config = dict(
    d_mlp=320,
    norm='rmsnorm',
    rope_base=10000.0,
    extras=['capped logits'],
    init_std_qkv=0.0348,
    weight_decay=0.12,
    warmup_steps=352,
    dataset='wikipedia_en',
)
MLP neurons of a small language model. Each row is named by its layer, matrix (gate and up: input weights) and neuron, and shows model dimensions 16-111. Each number is 500 + 50 x the weight over its row's rms, rounded and kept within 0 to 999. Numbers have three digits each. A neuron's up and down rows have the sign that makes its largest values positive.
A block is one neuron, or neurons of one layer that tend to fire together. Before each block is what it responds to, as a language model described it from the Wikipedia text at the highest values.

Table cell separators
L3.gate6:542502481430474565466637580431437449518488528502534486537473435463403504472515461422472493468461507572546363469491494589488489416486508490473406495478474460512492516516503474512525531511465530558545457503465608480486505483531520343518504461488474453523515507479542441529511476453476400466
L3.up6:504491473411472538500508549371520458494590540497524443637467557579431524484586387523466530532452555530618424464600506590508507462585460499477465502419479511497519537494471570545573522505480564440500470434510540483456549494544490487441473534465486489461554451503525534504563481465432516499
L3.gate35:512594615508532540463475410495555469527547543514523517522475504473504472558481534515468523492504515464545573555543634583439408575411474526530452536504540540377503548510522583509527499388533487530445490475475564495523563512497488486576431546508484421426504428508555532504434488515454406530
L3.up35:540495635473527463538449411499561455508531452518466524549444600534501492461558498502562468517560511469551483500596504449416455493498465389596545497473517541496504546555542585477536623473556491492467536420465502470541553540513458469450460513554530553453432423590550587552475516514434419541
L3.gate76:469544455477483523510442502494622403419540500510465514493479532491490458589486449479507525521471521425550645512485417518501524520543513507574455491482481529550507446500524562489453535532586485543586573473462439428475496485509521532545425489557491568405458504583427552549458523517560549589
L3.up76:420531577443532507585477456532450478450538536459518545475546489507473508464545500532397427464517564400562631598503447498449487581516490571517506529489486571501639477502502521555476439485466471426486440432552518514574428440488506525588516504476566496499487489504451559518536523539564481469
L3.gate167:497510453502444490449428569448484476474568545549430580505533442566490496420549512442533426458496479449504556574433470482501538465506456477531420470547466513515527477482505529472441409531525451566583435518494468456512558573534574522564489542490455511536536512401492464525538602533487442599
L3.up167:469542513482553590578554517549535459508449442508406514539522496525416503561525474498520520530411466510563460494480554471444462491539573458471408532530483587518493496564509484517460555420576566548425410519494456517448447486485436556468523487506452439498530600468489486516507502518518462533
L3.gate204:504444534503447513561449516599618465505468491556556487482546519558441522490455453502566469582478550492474509480557530478471545459500608494472382523481495472456433478549583538508573550523526543542533454454530474565491486619452435436471499437470551527443493439430481494501503564547561572414
L3.up204:490550439538538504670468402525457536468495544493430536560608518582467524503581483556565499524537458512517564576437609602584513540536533645448443376529498581476555477528525579473465522507511522484478492546550461496489417564514452518460467535491472503388474453456452508492482593517588508519
L3.gate227:501447484513547574491536502530475405548454531494557570546480439414412478621446565509488545568473582483545418593431572509464508500507513510554404481546409559498541487557529483540452459452459553581501432430511533520530575440547455395566514486504547493508425580549608498492507530463586480578
L3.up227:497460511434658599555399516456568518450521387452603486477450458459537492495484476457478533486480499510593512544510494540469506530579556478527443559492494610468543465554554553585469540490545498467478496517623444460490576494503505490498518460457523500543456525670506577516471491588543535607
L3.gate235:460547427486465458466421572505519422475511498457557484533513519465564476458558583617504502497441539438517496536560425546576570489544455428532503539437472478430555498495412572510472497555554452526540429530496458466515558519533539492488476501470566516458505548581430528387466482521507540595
L3.up235:469516580444535566623532426486553509494549551477466441441467548547512469527519487480429476518437419492515537541526494508457523554474514538457466501524492481408450492547533556589514608502507505503480519553445462549397473541460443510519575399437595450503584445502510519486481468581520541483
L3.gate315:473636451515445479519494495460460414440410541466418477489492522488531475440501548505523529445495488473534554506481471479419404552500432532531431458510427541547579474493555529484514468599506586582519400513530495417464480518542519459450406523473485444548465641502391433473414563517613486545
L3.up315:427537506404514634499506510502587530481524451577467501500553441506419509499570609428448545549560512566559589446520568558509537521471531503492398568511529502433466442515448443517479584501509477519516454485474471517498507528475526578520513465497559490566548469445636515483590506601516399462

Pipe after numeric cell
L4.gate253:446438532508452450440549478442559441507433500529366457499439433529488529396575516410429457491503467604457430519503525432523487529502490526487450452478474534522555526455529536434501526491546521551428454476492527459551440472537589457487454453472436538628584496480537488486507559496389511486
L4.up253:473449450496515521535486510569400496525509535588485563578423508482447548527523577475497415570469543543489505514439485464470398439496507502518471441516518444503593446529482516501524371513535522504486405574534459459475546533519541459535537451553447428494473596459437431543552501636526533536

Before a heading or title
L7.gate2:518549521533522460459533596480516445455515514466555554501459491516496478511474532542537423527505578520401518542412514483402493542473498487499508514480581524533520557508532562503521467496490480542478478503473516495573477467490509453593450421559433451604515421578473499637385540483461558577
L7.up2:481508468531460474463381634516526550554522506519584498548435534426560460563538459550540537450576453406469424540537475451502471487515465504496533433472569566476492574569518517472500596478560489511606486502540508510487439476534515443525480406533499507595519399405503498446471425472494440480
L7.gate65:505456518541580507495554477540449516418500476506488427430454418492380589609558506544471491383408468476513364457392476592446506492508550444494515527529493465485570522500478482519538594410474492492387457490560512497537601522516427510562534466531503398480523455380571455513517553498454482512
L7.up65:539495421545508465546463530563449495519502485483470587523496449434559515497435461400420519447606510512407593401536527534462623491498423516464445480548518442450458545485505408523425448571518488466510512446444544546447519518530390512422453569553550455444561601539479411484594462450535528413
L7.gate71:445423479447435483535429493458503474481418462461405478410462572454495497547482416570546499519485464490524498478451563475452516564526618566531399446547510448483451447547568534526541510483422473643568560452477505510507525466456510537532523499541558531547322432586495506541466604473495530503
L7.up71:517498516541448414519577492472554532469434516480519437457445512480429514511443510520531618530474567511484568462489537466461550454485520431501486531446451533482389491473544480535545599476441455584589598496537576538464549543564510469441542456557548495522467501395525416386436469543429534594
L7.gate81:485432576466423509575591579464432442431449483520518581435496493534466524557436483490541489563558457482502509495532499590486445511547478518463510460468546519510505530432468516491448484535487573530378505454519541423463518506558441524523524472468538452635415440507504416520485485489409582553
L7.up81:500508505463472541588484501450503432525480502553578520487483522527503412467429487535548529566511483569490571467487411568507532567503473553513533465457478557470527530510435454609449578541443442449455566477499494485521612560547518515444527335599424555536424406489433539449526568468452577470
L7.gate96:551556475547522539390502511464605507518426513581532406396482448560469547619572539491435546481419453429526510438519487496508509540503529557544495411535567530507466634450519502528488459545486646470490483548473558513510534520621543515567466506494491495575507488461513506510535499510474486498
L7.up96:514454494436409509492476480512484489433459529614600472531372439554457492483486550516504455525405546433497483562447457507449473504583515529487464503512551490572558541524474505531516427430515518566552494427484555597485505545425551406575458430481501431441483501591496508443440531507477515455
L7.gate165:471507462548620424538523539502491441442501506465607539578434465481512490463521499622624556412527475534474491560465550502439565496491547448420499428408500526536493623504432460415446534486463458418425402437473539492490490505409518504497450574481498493491451572515486524424613523494331517510
L7.up165:440556489528469499541406522483576461503539470439508521473516565528551486541516455508527462482471492536523545555549487469456460440516463472575467500431507605572530546541506491546530579496586553539537461396555513475527365449562528566512517477528507550516386513471454459539508540473605459541
L7.gate223:492461533566477521514515536482452531348502520476484510464538435436494580591492447524453521487509501426523576433513560431395521613550661423563448460541381461501573528460430461434457459511495477522490465543496511438557554459506506486580470464499456488477460430517505439524505462473481579466
L7.up223:480393455521552497417487571427434488402497539426508466432411480571413500599449470492526567471507570521539452523523489453450506530524421514475497542503562465517482577533530516554480526374410454523549501466481538471386445568464516509399561502517515470510539568500527497530506464488487499497
L7.gate291:528494484435466492457529537436460426467503410512553484481544439507478521516495567478505474454558510472430526473409613557478581449483444552483460497474506369465438435471519522480512416516457420479491562499422538529475543553511502422476559594458494477472488532482468464448476493426558505594
L7.up291:542496457612471404567528469422394505438504570544521596490561459508497515503489444571531481409479464420490571568482491400508498547448485347467506443489561440448483602557523500570538486528415513568564509506455448446518487473549483535542474494491545561431435518459552501499457536493457480563

Mid-number digits, word continuations
L4.gate44:529460481454469364499499458527544431456533470460577500498509454596537510520523532477488462442495530555462544414572552414496470473529538511498568491491467448530474549477561491504477531500497499541603528463407538476510423529424407443444453484473495428533500438526479539506366553539415500462
L4.up44:578550467451617481439468537550445494607560470558455475517522448495527546492409490511456428538554483458526480467474522539486610431459515517450525625536491490455516606517561459521472463459593546462386481511510536549524563364405443457553591468577483503499309548459554494524474442501457456441

Late digits in numbers
L3.gate15:548468512394506533525489562522482546444491597550591549530556481445468437483385443581487520499535470556471526560495629540537492494437451418452481500558507471535417500510393471531404400405486508413552451593443468507464568410513455544451504524490489501523494525515534525532536468531566485532
L3.up15:502532552519521483566414482492514584462476544546492478480517557484556428521411338504574533526473444522466406519557468535529495545479522518545548544499465491512525554548437528471468525515620520442558473534480444534514530475498517520416560481413556561549410514660508586513495492513559494493
L3.gate29:483592481530570510456521491532474465510577539421543528450514495515462454483515520492406570465515587514487490482468476436558504560552463498466565488478561468451500467545499527505422540489505493499515440476516450515481587509502617562432471405611402522512517493536538574450461532514560553517
L3.up29:494403498457561485510539479546414565549493530534507438574550495528517513436458541546526431509573515578443499453509465445555460491559516593420494531416497468483558422499518486494608502521484554371556516447477456518505529620418519553485532467512422516495533460479518538494527447409532575368
L3.gate45:552521515476406494460477526464527569486561476431568420535570585438576426459506602495402514473475556466493495491551470500526532473501562488457542580415562553473446411449451491461499462517476529500534490501483480630634458544494449466440523483496568446462494551492499517501465507526480622480
L3.up45:461502469474436536519543502442503543456464527459371611527515518461546564502486521551539471473490486527483450488455518504498566446521552458560525573504531464510583556588545521463479484434509497421416444462421599470531579431490472439506532475568440422429462534521588437618452470491413543493
L3.gate53:462526505500615573501533500556568536535581429496547412564478503601458486423477490559497495488468503570447468407506503519511453477483566520538458555552532482499407454472423479445462437519439460472489463494483576517476481488429446507420607536492505492451540511480577450539405519605500552400
L3.up53:580517534459474496449510398518542454515482399483561566463580443422511515452516529481533531549547533456417520424510474498482511524577495422460523540495441558542567433499440550545545458533496530444464517528547528567474549528543445469472495443581481499566382519553485504531559465527541470505
L3.gate146:482558448418530591493552585453442570449435477552395421459495436432471447499429491578462481569421481477490548539486532522448520506501486549352467487534534518478567499483495422495461422548548481397531500487536562450586386533483476602568502487527490449528539586524441392459553504544499519417
L3.up146:492501533529590489477411513491471535533517434479577534461525449412505476600365570482474505511535498481508486503448519455481612523573503501409550566493538471465409531465443533466430444507497444465489488471564500587547431442517387506541587605534503465458521447484552463472417445601530592506
L3.gate290:508606512502502490467582498440386547522395504504481547486522402502460466457433565554509477392534504478369537473427584566525527455455458493470367517516560532497531519495430515506521351518453560502501508543490527505518492503530531495508517433485507444455563562475561457479530514487520482405
L3.up290:548546554453518501510550445465381524596448479520464541548594474438495438479440556471529461414516466610501497446486547533525547507525470517427332602603569558544519513506379505525509427506458502439499534526483485506552442504556468540464532490536491441467456568509592476455494506589546475421
L3.gate309:541463517517468493537483425535524584492543490480477402466528563527489495612409541544512556473432518468341553566498531554501447428488531549520531463469432538494512478463496418429498502557500511490482476560492558472494530463504483630554488511539415496446546548523545509530433463488483528457
L3.up309:482501437496441560611413539526544501507554451448424516524563521517517490475456567499474486504566499534507496478550430490566499451554506521560592449474446422511518465448449533546561468605501502547469557520490421505567569520416528607550405490500449550502483524521580545472423463426451589473
L3.gate314:535565485416522522499529453455452565518510556569498561549548453510488405514408500528494497521531487600549447474498526516463419489543557564500462522483534494521509543529407521539472400400457473497502437481581472490484470536404405569504550549465449422470539469487512479590511552533511524393
L3.up314:546558499552527447473542514482414469528394538485398524510504531433604516439502569489480511392483473442426453443449458514521475481449510554566462496412483556519589559522474511445496496521512603466534556560465496474519574469529525447534547499491418617558493484442568482450478497515468432481

Wiki section heading openers
L3.gate28:500552431522569540465578515453425405536602542487462563485402425488425512444528400459483509536520516424452505564408523515490556515479462556418416521486451503466448499488526444431464471518397560591424484463525528397480430575593559533564511505469540482523453514569481448531559454570488535547
L3.up28:562528568518474494477548462554442460455553518443483639454402525490435532500458525548522464551500491584496522465537529520527542504571582583458492498573407615415525493522481450357515506505377568492437534433510472481518459589526514478508491556415455493533545538576529490527581464475570481588
L3.gate82:493508506466412573536574466442543505529417538529465546574429497458493531532499518568626537615513545486523538609452499458557455480440480441389512503574538618513487493513517501447525472499442415534470462546584535444497404509526530466461479547430560484489507540537485390565526479456460424581
L3.up82:527509569572444480502452462523559491613474473570459473545451550587512436537548420583534581488452557513594598452512522414484580582494525476469606516518495495555487519489587484451564526486459528495519512533623504474457469500490466615446501451564576570499435487504558491484545552530464552439
L3.gate106:505503402477489601460465524523499495493472539521523500494517432553419512550499554532460496499461503472533520438471511560496520461563525395476366499570632424525494477404490501431382467497558473467481471507536574490546491468565462485490542462483528449556486566552573427501492456511544431438
L3.up106:537484477537472446353513577438516479497557531555556486539462501503558490544436499467392370502521491458500556486511504521489506544557483505518542484415587521578529473553548472475484486460464499520416476603487496480513556512446486451558586535489417528379511489521579531488426508445563547537
L3.gate115:462530531524536469478467458489480528464442556453545532523547462384472557409535485511514476414532458485421574610433500543560473554493535527510464483498548452541521514544490414531485519526419529545479545426534467404463511556566565521455444563518464493479485492501489531438528504515593462448
L3.up115:475495480459525458542487429462519454499533524440522452504498517402528539378672476508519491503526571588485555500518514455575527529486490536577502430468499530525567523540468535514547516578552522530495551352502393504522495554593579476419528574514487591498480467587434600472516552482559528481
L3.gate193:515473437482514570489401441591416513558481508581421496543481417478516497455474453597521428572477503530459497559464472523571498562441440528573432499584508532525444446512445460516447419477490513502584504632545450447531488460593562577460575524512517480529579515540448523571472471472503404530
L3.up193:507552482444439564526418484584563543498539542513433480569424487494536476447511560517506462515458481465537518475556504484550501565451447571584441535556510545576457519527507555534528500483464541489584579595470428476464482431543612583495464529493495522511464544514401567556545469522519498545
L3.gate223:490591519479536483522510441440553588408481470514592452564552491502408456524534477594508452429476450520540542554420471508536460492472518428479555541503488543474479503455536501469457530551532459524485472548500483571437497520436506519536499525490491450528555571402602471502495499445554575500
L3.up223:596493441551495511460526492563538477493500609489514495480498453458486521612482521556514446451591457506548564531463535559475443519521530552494551493401564464501545539508549515499472491538515528467544443536451537544476475530538402507586578629576514440473530452534549492393542457411487505478
L3.gate271:507557448542498517507535524615357514504514469483513497561413477442514623519513491554569522519583649510463482484466553592541563504589563445513506438531536504418428388456547541469513542473510506570567483491521515488416471561482500483551484504407509402503590490523503463465468489576523474505
L3.up271:511502501517500454457485519475503544466464520511584476491406580517536573541562475427463475510550593616493481504594447483563589555496554395536594473444544475469415452519534562518538512515498470478554505478522456529539506616539489570496555508539583565410527414525439539398462565524544551464
L3.gate300:505583423530465555484505479484530472431465483514490493528470469546463551583458456569589529466463471518463546552460573439496413437416550490480341399508555509496455483526483408499436528497426448502513446522482503436543435473509559531536513574498474454500500454634440466519420467443492364529
L3.up300:527592503503389516400504562429576491423443529573506556555479511572530490539462489567498512622532466520501497462500438462559444550528515419484465456450511596562504549578474524539543554458558520548449428475585470484527446493439532542528604559485429530494542421632455509465495510435407490545